Part of a small language model's weights: width 256, a variant of Muon for these matrices.
MLP neurons of a small language model. Each row is named by its layer, matrix (gate and up: input weights) and neuron, and shows model dimensions 48-175. Each number is 128 + 32 x the weight over its row's rms, rounded and kept within 0 to 255. Numbers have three digits each. A neuron's up and down rows have the sign that makes its largest values positive.
After each neuron's rows, "fires on" lists the tokens most often at its 100 highest values on Wikipedia text that the model never trained on; "fires after" lists the tokens most often just before its 100 highest values on Wikipedia text that the model never trained on.

L3.gate97:182104144148176134161131143173097133131133120127118105107159113161101143098151145090125092122115121088105154062134145059160133182074162184128126086122133093122107138138168128118125143125090109137097153091154157121123165096117182081095054177134033124128065119126122126125185137171145160174059120170126117153104106145124130154147141128072113149135147148085117080102089164121154085193125
L3.up97:152160120123130100140112118097075130114125129122092078102087100088088136134129102148136061173104123132122110125175166101154167167116143133128124151111184145123145125151072124132127074132131180117154141181157158112185121150176135091148075153192107078176102105132087142148053091074175107199125140153110135184125140105116161119163136098140127097079136085161142140108135127102122141109163
fires on: "ra", "est", "el", "ast", "ing", "d"
fires after: "b", "ur", " cont", "ab", "ak", "c"

L3.gate593:126150170082097170098120153085155131158131090137149115097170148089095168092155167109132175074169112120090161144088104097102108128134140092108146100091053140126116131142161136167127130177154199093096097161152055146152107146194145166067097134168145086143087137103090146088116176124133163101100177060136126152156158144150092077123108104099057150132106115103111113073113136074208139179151
L3.up593:080136134072144112142125136157173200113125166173116107141118141136147153172147126112080178115083068168054125189127154028075134147078111123126150070087128121135119152118097082198145149163146118110113138160102096103113156155102108154132171135125117058116096079104092118079135140104111132121099132103105128147144143126150124132067115110127118120101166138152153150101152133102134134148107
fires on: "n", "ear", "ound", ";", "un", "and"
fires after: "over", "m", " app", " ar", "ship"

L7.gate520:160152079087143127142067084168213138120201098134125195203144139140096074117124089181127107107087127113087161101145130154096123121160129122124171139149175138097111130117086114065111157092137132136156145103200129135113139104070129130104134152164184172074129159116138126101145088115115136118124149188095170067156127116081131112081129133135115133083148152175121146167090102178092096132154
L7.up520:120159113115143086101123116160158150178100172103153156142100085115150162121105082113111089134098194081079098120107118125147129115145093087118186138062089092076090175163127115127131134112156074105148131154135146143114128134139121080124135178132140122086087122108139128127175110118079149136085172075108149038116141132131165130098111122120198123106159140108072158134112098121123067085103
fires on: "9", " 18", "7", "5", "6", " 17"
fires after: " 199", ",", " 201", " 200", " 197", " 202"

L3.gate408:137089074158121111117091189111082114158120168145158133111093118132138123122113178154160144131079133127193081120093072109144136189081116148094087154134133138082098114113110141106148116112101122090137068127156106128150144125160121144110124123131087119090112089097080114149155138144165124170088108099116159151094083134140135136149074120120085119112174112073193140134093105141167152162083
L3.up408:121142152122096119163143089115198100148146113115095141114146184181112120116136144136189101121185148146091144092069161109096189110084079140165172128138109141130153113134133053118122137118165135196127148044147153111115143136136142116148141076133168144155118147136074104145078153140112151110177104146109237084121072094086084159162140147131126108106076080115184088099170042108183072150157
fires on: "ed", "usic", "ost", "ra", "s", "orld"
fires after: " m", " p", " M", " New", " W"

L3.gate493:110109152125118144130145177114113161176118104103127140104133135116138141124143185143157082125147154202168189167163080138106080110166123179136116142104143122112148134114064084127100131112133099131167170121145153111077186138101128138117139147112139131075088148121120116161125099138126126161135216185182129189084101093021126198100094110121158137125147121125091172130101141094096128150145
L3.up493:200086156116180099148131085107155095079163096157144126143095093105119141175140091113138086101070101094085106101118125146086104056097121150129139090155094148134129166062169100114144072122085104158144158127132108132097142117164129104149162096085081149148124157143139191160057125113114128157064128093158158067112149100103146153126175174144170139120108080136149108117124077104074103163130
fires on: "ast", "inal", "ad", "d", "op"
fires after: "r", " f", " l", " T", "vent", " 2"

L3.gate485:080123116127153114105145111130130066134168105115079133121127127204107123103130138123093131123214135105108100154152051115112058109111149106114176163090068149062127151164176094140058105124125155214057110134146125158142115175088138108137134103135062126115145099154127075124195077132115171119098119156166131123098109127150119124181143141123173116145083102090133144125126136180098152130135
L3.up485:132103160102124083136110131162122092100138115109141136035090111135164154105108093122097103096149165172129168138167127148115172150116114133139149161174157143166116152132104124120120137086137108144093185148157041150140103137135131102104067074153146072141055130113087177139118098156096162104117148121144169113071196100077191197093147110138126094113110104157134161102154103129161110168149
fires on: "an", "en", "ov"
fires after: " m", " M", "om"

L2.gate568:092054130143121128154120161097116128048176139159132222164121126110172130125136092129123142109125082132134138164095108128146148094119061071089122137137080150145086155130167164162141096111180155138162171156151162194136089160088126173130141086127138108173181119139199107174167124155135145088170093130107089129115124096106113158133147101130130079245156092132088083127113165129099136179086
L2.up568:157153145109154157155165099133149145073162095135079124156127142158175150098095095126093131079134182111174145088153150129095126042160085080118108131176195134075156083146116118148178114145149144158134163100151175070096066156144102150125138137129089109160147081162112111094143167132129151118100166143120064074131132102190150155148151128140147160169127084118105130098152186119073154122110
fires on: "e", "4", "y", "et"
fires after: "m", " M", " 2", " m", " ("

L2.gate369:115126143149133158116115158138120097106158152117097198152148093183094109143187112178117124146118138153097072133096132106168151108139126106140132092114112116145147145143107180132182146117138199165125071139143083140109066116108112103132152163138167120148095102120154102099176107118131144121172124163173138072120159071113196174068113174120123092202115144137169169181143172142132120156191
L2.up369:159135115146146120153147132138153171104130146123084122159123144095125115108077087159095113128171097092126200158170069158063117077108119200121134144153099118086134163157117107118098127077082090101140122159111131179117088156144176118130139071127106116134144060167120143119102123158094223124119116141136124136113114133140183153139121110131165151127087126045127130116077139184108124146144
fires on: "an", "on"
fires after: " m", " M", "M"

L3.gate497:095091107149106123153153112172132036125109167146141104140123151089071155138124129190090088129191156136141143143107151129126120188109097138134134137133148154103159117139150151131108109137191126086100100150163082136127128152134067145128077118158102095167130128161148110113135124157156113191115137091198122139129131135124103110204061133148136105116084154150083108143160146154132197100158
L3.up497:133128130115133064137099150108131155060128087040112233143140086139158178084109147146154143025150149124138076160138150147099120135153138160111120125161153144165110117178152135151127080116142080150136059161117077175056137146145144152155123112145092177132099111181102089118181123181111137164159093147197124156145156138133159137148082187141138169168175154096150138105118136113136107138167
fires on: "e", "an", "qu", "en", "ot"
fires after: " m", " M", "c", " re"

L3.gate536:159155094154176098121100110170147115069139095072136146144166127120101041064148106157155125153055098087164137137160120052164052112167099145151139080108139149077116107177121178099160134128154125121170069127116155144156123065091126176106119109153103115070119151144112084130157078125086146156188097148100139105080117157116120121160179192119178112161118140175130177145118129086148104146202
L3.up536:115093072136144192121164078083148147102136167105150156112178084153114123187080115090136085137078162160143141139129177125100115193206086119121158100087183106138125181161085190146126121143128115133132142191129129127156153132136104160060093119053124089103066115120118135157112150170148099164124137140121085122163106109115140111163145110159105117145146125100134142173141108086195074142063
fires on: "8", "6", "9", "3", "7", "5"
fires after: " 199", " 196", " 197", " 194", "7", " 198"

L2.gate669:174105076126154171086094165050146131117132152168122151120181099128064141138140130103133092076084131160143080111140128165062074164142083098167139144077117107126112104133118142057190094183118182136132169125146157163120160132150168130143131099120105109128166118098088150110185126099094150095146058117136097117160110138079130094186144139138130116107141113106114150146120141098076153133115
L2.up669:069111154124117134136167131164126195135112120113067106181102196091159172130109084213086078121152121138129128138169115123126118136135112105126091174166083126116062109111150077101126143135104082151172088111045080124077064146093162103133109092138080136152186071125157093080098110087197129109180117109126141130106188083168137151179146146170158115117129144103116057138151120122120116141114
fires on: "en", "ed"
fires after: " ", " g", " G", " s"

L3.gate93:115168139167123159156141083118084121093133061093078116159156120101122118094133110148119157047063089137140105148170111119124140154091054122155126091204128145103083108155112121120129084135141160081135146138156092173164108131095148104129127159150101142117118126133117144105119137107103119151161127114136078137133186142108104166099103109094099155164108173044055113143136117151190149128169
L3.up93:119118132123118091110107088160099154172177128127171127076125133119116163141147084097103132135091143167144153115173140082101150136097097145196102098160138164132142096162139123149115124056141144122158143122126168151161111113181139120136123076103087121105102157156068079106192130093122116119172120115125085206126126116094117116119127141101150145159135151098126133177105085078122068171098
fires on: "y", "ember", "ary", "ry", "ction"
fires after: " M", " m", "amil", "ount", "un"

L3.gate521:060126090146144119169158153126043117171139094137125094148136112106143101152195106178128143114175131136126097139110125096108087146166109098100187123185152150030121179141105061104141105125093119144186199085107087105121111181072146180104133082131128126049096147120135078156145122156137104132103139129117099111105176127102133146084141139107109140100173146159185121110094104094052145197156
L3.up521:144146140167078068179130162101102110132174112144069084130138137116110182129183164115099101151114127147202129153149164085123185076187113119155131143114135121135067100089133109085035140137119142117170090127108149164098139146215139080130135102107120149145130129121103131089144105163090153109117153110186120198137138100116136091090127151160136080077099122140122129132102132154118113157162
fires on: "ar", "d", " on", "ad", "own", "p"
fires after: "ro", " St", "r", " T", "ent", "o"

L3.gate501:148149154187143113131092122109137121176119092081141128134105109121111109119133131193176122183128089171093095148125129127133115168133203164190126132165111124184169151154093130094148109112146187149133126115138087175192078111163144114158165126071152123115132184115132160098162144139126142119071130170081156170118096131108176124152105145081113146122107158148164135083085114128177131149161
L3.up501:118082140126177117146139153098168178113172126096134107104127111132150141086139140130140135114124095131170132077098117145145107131106225117118099154173135134123154133186177129172115141112185100132192083147119176165167137028159128085138143090099064116068104109139148182121096164114113187158117120136115141195098109125113123154164115178146137130189128158161128128077109101149124105117089
fires on: " to", "ard", "u", "ir", "s", "is"
fires after: "ed", "qu", "o", "ing", "p", "rom"

L3.gate27:137113079126084104135156150128074134148108185164132109162089141045123117163121144221148126146125069145154101090175131115088177127175132168141128138137132114110091092136104144072069092137098070142160116127125136139155131147094119167112106173152151154117155207130141105123091081193180143060090154110145161104135141160096134154145156176083147097135142033220106101178105163087154154108067
L3.up27:104147152104136149102131072116097147109151134113086117119089128094048169092133141171163142124137120127155141177132167136077120086144101103131081087155140115096059149096068121185176136092086129105142105148144101105086124100159106169102146172130163209162126120126154167146116171133188134096077133113076161100055129135154078121120110138088114117097175138102098159125095168141090129215152
fires on: "pe", "\n", "us", "ue", "ad"
fires after: "\n", "y", "at", "o", "ro"

L2.gate190:168173138118105164113151176154122134136147150067142143123100075123112111112124183109147128134115186140093079106140112159145103106186134123144143081117112162125106105140095105118191115162138134130124150092092174100099156095114113132128129119128094181112128134117081133134099113131134166131128139123105162170090143133123146103063150144103149161130178106097114117130088144072042143135107
L2.up190:105136111161144172114171151102112149095140111120104151119107147167116155229188131159125108095120156102165106135140095095123136110122132125133147165181140086050087113083215181153115098191130100146173102089117110185138118127094138144113149139152098108153129138088141161129072119163090061174133138123148064134143119108078153150185126119096059138072107068052098085105190158139096086111107
fires on: "o", "y", "ch", "a", "t"
fires after: " d", " t", "-", " ", " s", " ("

L2.gate348:182110136119149147167105165182130111115134145122134064105185171141095161137106160183131149157111092074204158134086091159162105132113119132167138077125075155121091125163088159154110163141134165143154119081138104095080158170201095149153137124085123177108169142164104130124111106112135116185183087098122171144141115124127170117149100151148125121043159054162172103137158144173146102084085
L2.up348:098091133150159100123066120097107074151114130110128074093186131031091181081126171163128142177104121082121167160112166127090127169117126147112161060113122169131074145113162128178098104094141145110127147127126134122058127185126133149188146179142109170103119184125088124158133109163137144164124086107158173150113156127085118136091135141048140156115139141151142112209172133109214103077098
fires on: ".", ":", "-", " |", " ("
fires after: "l", "7", "el", "0", "2", "5"

L3.gate605:118134141104135178101132043047081127111187155119111104128121164132114113149167127119072128192120167179156124115134104115073168122123141104165082153119098147133115058212162148179120145150155172128156171079154157184105157095125110121150140078125104112106189101155129096085146101151133107090141101142083136141139071122139206138091173162167129129129097111063108151169112118153107194151119
L3.up605:088129120110114169154089121118104099163127129138145150162156100073082153090060123156101176089132092131149126183113154175138125121121101140122123177173111142138173161170156103182058101144126171132092117067118122102100141120078093173087105084085080123117129136118135084164074093167102145057133152110081143085111081133069102180110116136186114112130186142062159113132131119087096165155161
fires on: "k", "ar", "ort", "art", "ad"
fires after: " st", " S", " s", " St", " sh"

L2.gate232:131113099084138136106130109084152151110168106129122174096083145073085126121087135155111127074131130077116112145111101105129076135083138113069172115163120104127062176182197096145204155189090144156131106116157095162137140093204115122118119117101116122195168179162093115177127113194084178112183105119050086140046123115097120116118169129138147085100133115134119185168192108135086128089125
L2.up232:139151133117146098107153172146136169165126199115154088168089168100122142080154164149104086163163068146128149105147147177117112140144180146103106124147138104139105136164114121159095113085155154125163165181152107169177090104125155085141074161173147117115155117177118071115124118142154170076148105114117073057105146213126113104123071108134141149126104209112117154165157162065117110149152
fires on: "at", "ath", "ish"
fires after: " C", " f", " B", " F", " W"

L3.gate625:146128124170124094123150091077119094098134099072137106139162129150145137150096140139132142056119179193089107148119112207127161100142101193125126128125125157067108136093124112141104172083140173143080116120092128146094127187155117096130140157133091101045163122146131058129097163111108140063149110112170132130164105094170175117156090096191108106139137082124105150074132173149165113124059
L3.up625:129130110124118111128158075095132169152125118155127107096175108164134115122165093097105160161142153163070132032098131183109159089158064164132108136141189114102139090114103107198148161070137150159150122098104155123114147153040106138133120135160118114118170091204086079186142109139099101102166118082166181140090083112079105161161121137115117071168134178092085087086174106159088176078125
fires on: " De", "or", " Sh"
fires after: " |", "l", "-", "|", "d", "an"

L2.gate414:107117116080131175090098170093158177136131094079113104108163099143135170084110148124129120078159082128146088080168163084100178094128164136153134106120155108082185140136115128154137149138137175137183164110136107160155210143089100138167093200090134131090176149136121103112088174144189142142172094142135098139181121113160150120061115113083100037103094126169129109160106114127151205105076
L2.up414:132111150097151108073121165097106170133101105104081130082106123125159141100154127119183099100145127135122067050157160079122131092127201134118152143155121140032161132160108135176082159128128152155186173140100104149145193077137116129170155192107142125131197109124116135146118194131198139155130134100173064104210094153143135142102134185148157085128088152153099158172096124141111140174100
fires on: "ary", " —", "ov", "ed", "ore", "ost"
fires after: " |", "ag", " K", "it", "t", " G"

L2.gate241:157149087124106087179098112096153147122127155154059139147122096160138184164083139133208115192187164133102151171133119135075108141079112144098117112228102128113115109138115118147099124148066101140067091067094142136129103143156086091118136142159124120175151171115120150127151124121128117185138137133128077156084100141183108135132117136154102127067077130153164125161087162101166105111150
L2.up241:115127114173124130141128074150111144126120128120148153189125039085134096125154132138148209193123087158114112077183073123165072162075117178106176148136163102170079114142105100145128109125122076161157134098108141152163100147121080074117174135108113052140166092103134131090126063085121151124117114103078171192127139110178120117134077140092049128128143134143157094193145138159164129120114
fires on: " |", " of"
fires after: "9", "6", "8", "0", "5", "2"

L7.gate565:112176162159151108156125131126150132144067118084068099115132153108116124123113151094118145085102105138188131150061119137067104148143100192163092112164105137164122125156158136076120102215125173134199106158103090144112139153121112150155159140137097138101082090152157074137128125152193146089134203127149076125162149106143177105058131150102177150187158109101093125173106134094175119068190
L7.up565:101097148078108149132102166114133094147141190127106092143080098094079116157149168121153122123136098140138150106145137114087150092195112113116129142132204079056158140141113099131115089135166157110113083152110056107072187091129210118105131093091137093171128159151144111180144092152133190126175164119144158154154118173114151083081160165129068123117123096110183134164140077083111092132173
fires on: " 1", "1", " —", "+"
fires after: " |", " 2", ":", "|", " "

L3.gate441:074095153151189098111144143114116148099158109110145127116166137187137137107168110179150126080122171027187131135133093075141148159142161152151107089145099132132098143116126138181126102135175089123104115099101111163132130098134158164055073213077154118150085120097159186102091133160158139072144138169139149166107118146047120099171130197076070125141131080082121078173180141139153097095163
L3.up441:132155178187115109090173121096116143090079122139156130047120051070069171098129150134131137164101147096146153143107113124141120110156163136138153131098194111094133157096167141096149164121133116086128093121162115119158093107175127167135124153120159117160107168095143111090140101124108177139078104118115148131076113133176158137167131137126118175126131141125055158097110126247133133118141
fires on: "\n", "r", "-", "an", "t", "at"
fires after: "\n", " d", " D", " v"

L2.gate6:130126119135090060160145059123117075132181163104143141145094145117091155141122091096159167167162127094083203121157126081162140144147131174141148155082088146063091179101131069154135075141095149137119129171148136136127074106173135118083142144123113159159159162150085122130225156150191127098138128220176087127118082146140153101136142124155103172166134097060075097155142129141147154130121
L2.up6:097142100100120148113160156121147218099130178140189143062111138079074088124085169154073137132110104161157112131076083135179098145125123120147102132098168153136121047183075122160113141123134097133145091118092125121099121162124125071140215189118100136125114111114099154094105181094104117097131073158062113104134096096091161189138102127137100160133095129107171099176108120151177116089104
fires on: " |", " of"
fires after: ".", "1", "4", " 0", "2", "3"

L2.gate248:148110109158167130130101142141127146142143121137168146122121070086091118169117034095163160095109144191140202166121154178213127100144100158048130131136108109141168126101100196110112109116130114200112150147122079175222160175143140136158114093150151120132128158129132073102139198107128144153093097122138161105158146085076107159102106118116123113131104158189118129064078143171128115107143
L2.up248:114140116221147134180169186104138166111087136157119169114173097139156136110135152131145126151124136141100183179132131110141123082072145095137099137105154136082125083153100150129113106133133028130119157146101091113166109131126154131142124146185145148103162100121130123139162193104141189158082106131097150113145099119098132164133100106127150195102090170179153130131108159112154166123109
fires on: " she", " he", " She", " they", " I"
fires after: ",", "hen", ".", "here"

L3.gate130:118107157067090091119139101150120115194120144148134071118104130111162065160145169100142127066109106138166090078134152179105174096172196155165131116106110135081158124140128103134058146099109181118155198148067169112156077064134081165139157117157136152094118078165166153185095145103113190121120118126064129162092159101096104200090084133131079124155123147106112186136179138150085104061157
L3.up130:122147136154149150100166101137097172134093084183086113192139142044146034127121111172133106163168162086166144174126116132155115134167159111126116140119178132114089155139125187148107102093143113120154141133123138163124163136107121053168123122090137121093149117171121133101113123142084084185053087132139105208130131129155107138130153151135117176144169086131136047108163156106129132202122
fires on: "o", "l", "ra", "os", "ack", "if"
fires after: " d", " D", " S", " B", "S", " s"

L2.gate91:119108132123130132076109120144130103135083159198095149136101101151140133142079153155150123166146138164044135105090127096071122157111095123144099125114166064147090117083048133164174116106099118206101097163142143104146183138127144084153162134157131126134107068158102066155088103152147057110119090186118174116143092117110097209056131120161144118139215125150090129159154177138157148113163
L2.up91:110130098122165146104105121113139090153127122179109158114110123160124128113166133157117140177127129107110138140082083100125138159112135118126113153141160068146142094089080177125150117089155141125155101164115100109074235139113136102122186139139110109120164100205089121166110115094136117128097108129203117159178127085121126184120129152099126097149188093143128136134165112063174167108137
fires on: " also", " as", "v", "ase", "iss", "ight"
fires after: "ell", "le", " E", " He", " e", " It"

L3.gate276:124149147183135149172082075078145140180107129073141129109155107121116165115117115125152136134164125124157098104177174106117137113178151124092125140093154137106119121126112141052078132122139160121151149115199090209128097132156104164109083188141157144117118128127123057127142062169128143086149114036182148080126144137086098161080146118153110156161094151104054094068177175072123174111146
L3.up276:180166198154148158141143150111137114178147112165139165122086068142154118156097180095083125094127116172160115091117178180142084125152130067107126095137159109167148183163099095112120174059133117121131134096157123152120137041130116057167145109116168138135135097065179078131152102090141106180100126158097184062191110167042077149096087136089151109099135069086145128093176093078139171134146
fires on: "ing", "pl", "c", "ome", "ame", "ied"
fires after: " be", " bec", " con", "om", " ex", " un"

L3.gate201:096098081043138133142097127208120124129187149117148138132144115136099097123102134082094187103119131140128150112143125166136066137083160175138128135147098149116079113130103149104143130105138099161122129146113087081137146201113140096047149123096131129157110054188168109109119087087169127122091093199093143115135113142157169145154090120111131145155122099195188110199169103121183141151100
L3.up201:129131165166187088172115101111117178132174134101111076209167130122185174191173107094070131134143127129108106117187052143061120163165150125115145140144137143191064119101178145111071085108122160152152117103149118051097197159149113111147118123103106151110078111115100119083138136083101136100157164113092118134047144111150108113100159145105118130132160115077158130192088162101086158168104
fires on: "8", "7", "1", "3", "6"
fires after: "1", "7", "5", "0", "2", "6"

L2.gate269:086199122084126130070131156072177158124134091136086177157158122170082150129072137129201126107062121139153119112107130162096118094131118139083108138146072105084112133109126080131119125157118120103167090110159100137128100103088126043167143120133176149076151114152122120168150196098182143077155178068122115166165136119196106144053169135081131095154092108143126143178108165097082137179116
L2.up269:133105124136068099159135171102075134082096115174136074155150114108211123075109141108164114116191116149165117095172092168133152154164118167077103105164080142107129138129147127123076131171104111109139058170109134148158089148065131149120114124107148162106116169102175146134128153171187159144138189101129176093205166067168088129106138142126122112097228044136128127114166139073137164144112
fires on: " ", " —"
fires after: " |", "|"

L2.gate333:144142161175105099118123109168156120177158150113168142115124166151079110103123161196136073100135143067110205139140140160080185130137113117098089197155132151134171157127117116173186150131109152155131089202077119143084149110070125165085153091142209162115105125155089133149102121053102106151119085146165140220130155080115094143133108129083112115129166094130141125141129172122092173111121
L2.up333:078113153136125128139085127111155144121166158156100141137132128118089136144099206164199133143119136085099165131164106111085167103184125151058091157135146151083166141157099145179137127153115148167156105184147150119070137120117120118113162111122136116121136122179120105122121116051152112122169098173148150151159164109165044132139127111061099167158135088096141104126097153069125144080162
fires on: "od", " Mar", "ric", "ra", "os"
fires after: " m", " M", " |", "f", " D"

L3.gate425:080109170151114124085116153106130114052135158128170201135102167163162147085046122137094114132150092168090170144069100140107109131089116070124103106104163118099179146171097164121164099164086166077106148145106126139099140080143138077096095086116160149127127113124150175100087153166148082121179151128138144093052115151121165156100169101115091076101072171109111139136178095134137162151146
L3.up425:151166204157103091110141159084137114099120166121110174133163119160174179078167134072105131164112096153162162144161136132192123100114107147151081158093103130145106112120120111143159148174080134091113141179093041082145130135146087143122130142109146119117128153130149120133107161178111153073158177055166173138137109172131163104147183101125119104121143195142090137061169154157167143173146
fires on: " |", "a", "ment", "ce", "en"
fires after: " ", "ov", "ian", "end", " States", "ic"

L3.gate315:122151111106079106162131162099092116133156169144130121100120159108097172176123067128130061120160120182131075074169111122146141175092073106106146140138141139120103101188151119134158111177146148103236159065081087154124100105124138137144115083150165179151142172126173116114112140134158134121179156161118149172147160090118112118134146178175128099080205170075097169134150080105096120110145
L3.up315:126114103128102100159146162153125136106051133096076139113119134075122119134083155135161155157116082108097104155115113133084138123115126070053086190210119167151089113140113098129081180160102179170131151135103168143168189159181113192109119095132057080129139098129176195118197088142157190090130175114107152093145116101103210112130126110059111137153096150094170161147107120170140144153077
fires on: "ot", "ep", "ort", "ear", "ip"
fires after: " sh", " Sh", " Sc", " Y", " s", " St"

L3.gate115:111131143152151115153177155162112105156092125155201108135139147179170078124130130154149131165177177160138111144052128161097145161163142091152130110092152142080103118112150236134141108090128107173151163147126136128207136087146105127129094092163136086122120134151136177167107138149204104125123141112082168093130132155098172122098098120113106122163136108142174146135098133159058153160096
L3.up115:138094169063171160115075082111144129163161121135148101122168132187210101138121097113177148164176182132081073079081166145108095103143075157147150122152120110092212104153112151127174177157122103116145087147099170105092140146124130182144159135141171151102114137162130117148166083094160075122132165067099135140145158109141143086185143089204155181170129149079113064084106133154106176131175
fires on: "rans", "ian", "on", "\n", " in"
fires after: " t", " T", "st", "ral", " Ind", " to"

L3.gate600:069105130075116130130143110084147164126100120161149119123129143124084107106157125155120132129092105068112126166113109084087111116181133142119075052152147098092072087107147127114092076149106212129139068145153125180177061163114134130098071128090086133066105158181102181110146123148117140074048057138105152149131140160087113144137146129143177120115128176131139131166135117094125151136127
L3.up600:118131121081134135165189098131130160145157149231115114121136115152144161098132130113122139103103093071146114187104113108070145164128133050166104092113133154110041118094120116130126093170150219093061137160141173157113085182117093134124086160114097202100128152186095183083140108130124124109097073146094177118159159099073127097128113097141192109104141190144152111140131170097072111102146
fires on: "ill", "us", "all", "ord", "),"
fires after: " W", "f", " B", "ic", "W", "i"

L3.gate409:205093097131135122143121148108138154130198129151078130193118094129077120149101121127118109147121152125146125147131157147146139112139133082093147105123145127136194145119154152124109102118137115121059100135160134156067140133129165080066168173120102142096146141116095077147143125134113134127175134140132110125117096090068095163215095105117104136114128069106127124122163074177160110193168
L3.up409:179122107106069153093138123118150094061126076101177155118137085139117099104139173102097120128127106141074176186127171154071057113189140172171105084096187134082091116105088134153087109133155078075135116120115129092147150165087097137125126154126127111166059119098150078061122125040126173145156068092182104130112093099156149099119144181126124129112140158123068131136117114118070096155165
fires on: "on", "ec", "-", "ee"
fires after: " d", " m", " w", "\n", "s", " D"

L3.gate544:158156091115137094079173150135141173117086090099094140130110151183057084133134166098134148083130106144102134150143121129133137105075155152090203147145088150148103147121139151178148115086119161138120064127089167151156138141169161115126081142139144174167123086121145138123135103187157168121172093131096084126130176150110144161170144157149124126133180145075102166183113145092173158126127
L3.up544:135174106135148152064131108132105152104118087142059119152060094123147098129099108136118094143117111104129138143076126103177173125156164120144129108145113104145110181098165083090166161132133170097094176125052152157163116129173183167129082176126121126176152129088146154207063112123217122155137110114105097096121185146086053141121123145113163103135126169164087136159097130176128174127093
fires on: " States", "0", ")", "1", "]"
fires after: " United", ":", "ix", "as", "s", ".5"

L2.gate457:180124073189177124170078111162138075153151079129108147196187160129187157159154135156167149091073197154107105142142191121083143099123184117115093079091140096156160106104082168131144123157139154098089156077122137177160108123149208197141162146153116144146160127195164094115083122135124145150142157072128057137145105136152112107104143148170111211159177156129165167093165144082158104103146
L2.up457:102087151142165110136053110140173124237104182098145128102107152134091113113074149128077158126147135076174172118127079133134140157074095070112142134162189162167193162151105148143122093128222145183163132160075142125059181113134151113064055128068104124123103101060156122072091111147192091108111069126126186079097117123139093145142183140096146140167104154118171127149169139117112175113132
fires on: "\n", " ("
fires after: " =", "\n", "er", ")", "ian"

L2.gate586:125116154153092117082077185125144103094106105156175113146106168153119108126149042151116100100164109188130146156169154154087128119171144089104137159096148171142143100179209156132159158178132089134140117109133123129120134114145185093182052190138153065108165143156063109141152155126117168172158107156106077172127166131155130158183114062168132100102125157158136147126128159097087173169150
L2.up586:177176141157137142095109113153112118147170090096165088058122127141101132131096189098122072173125159133112135109139137124096108090145110150151111163138143159162084152140104152122107102091141173129075147114140158169062161083084156116131147077130144125147119183107103166078079145139083113141104148095081145119200155118108091156132208107134171116128128148163118153163072147160179085141146
fires on: "ess", "k", "n", "l", "ished", "c"
fires after: "ra", "ab", "in", "l", "i", "ig"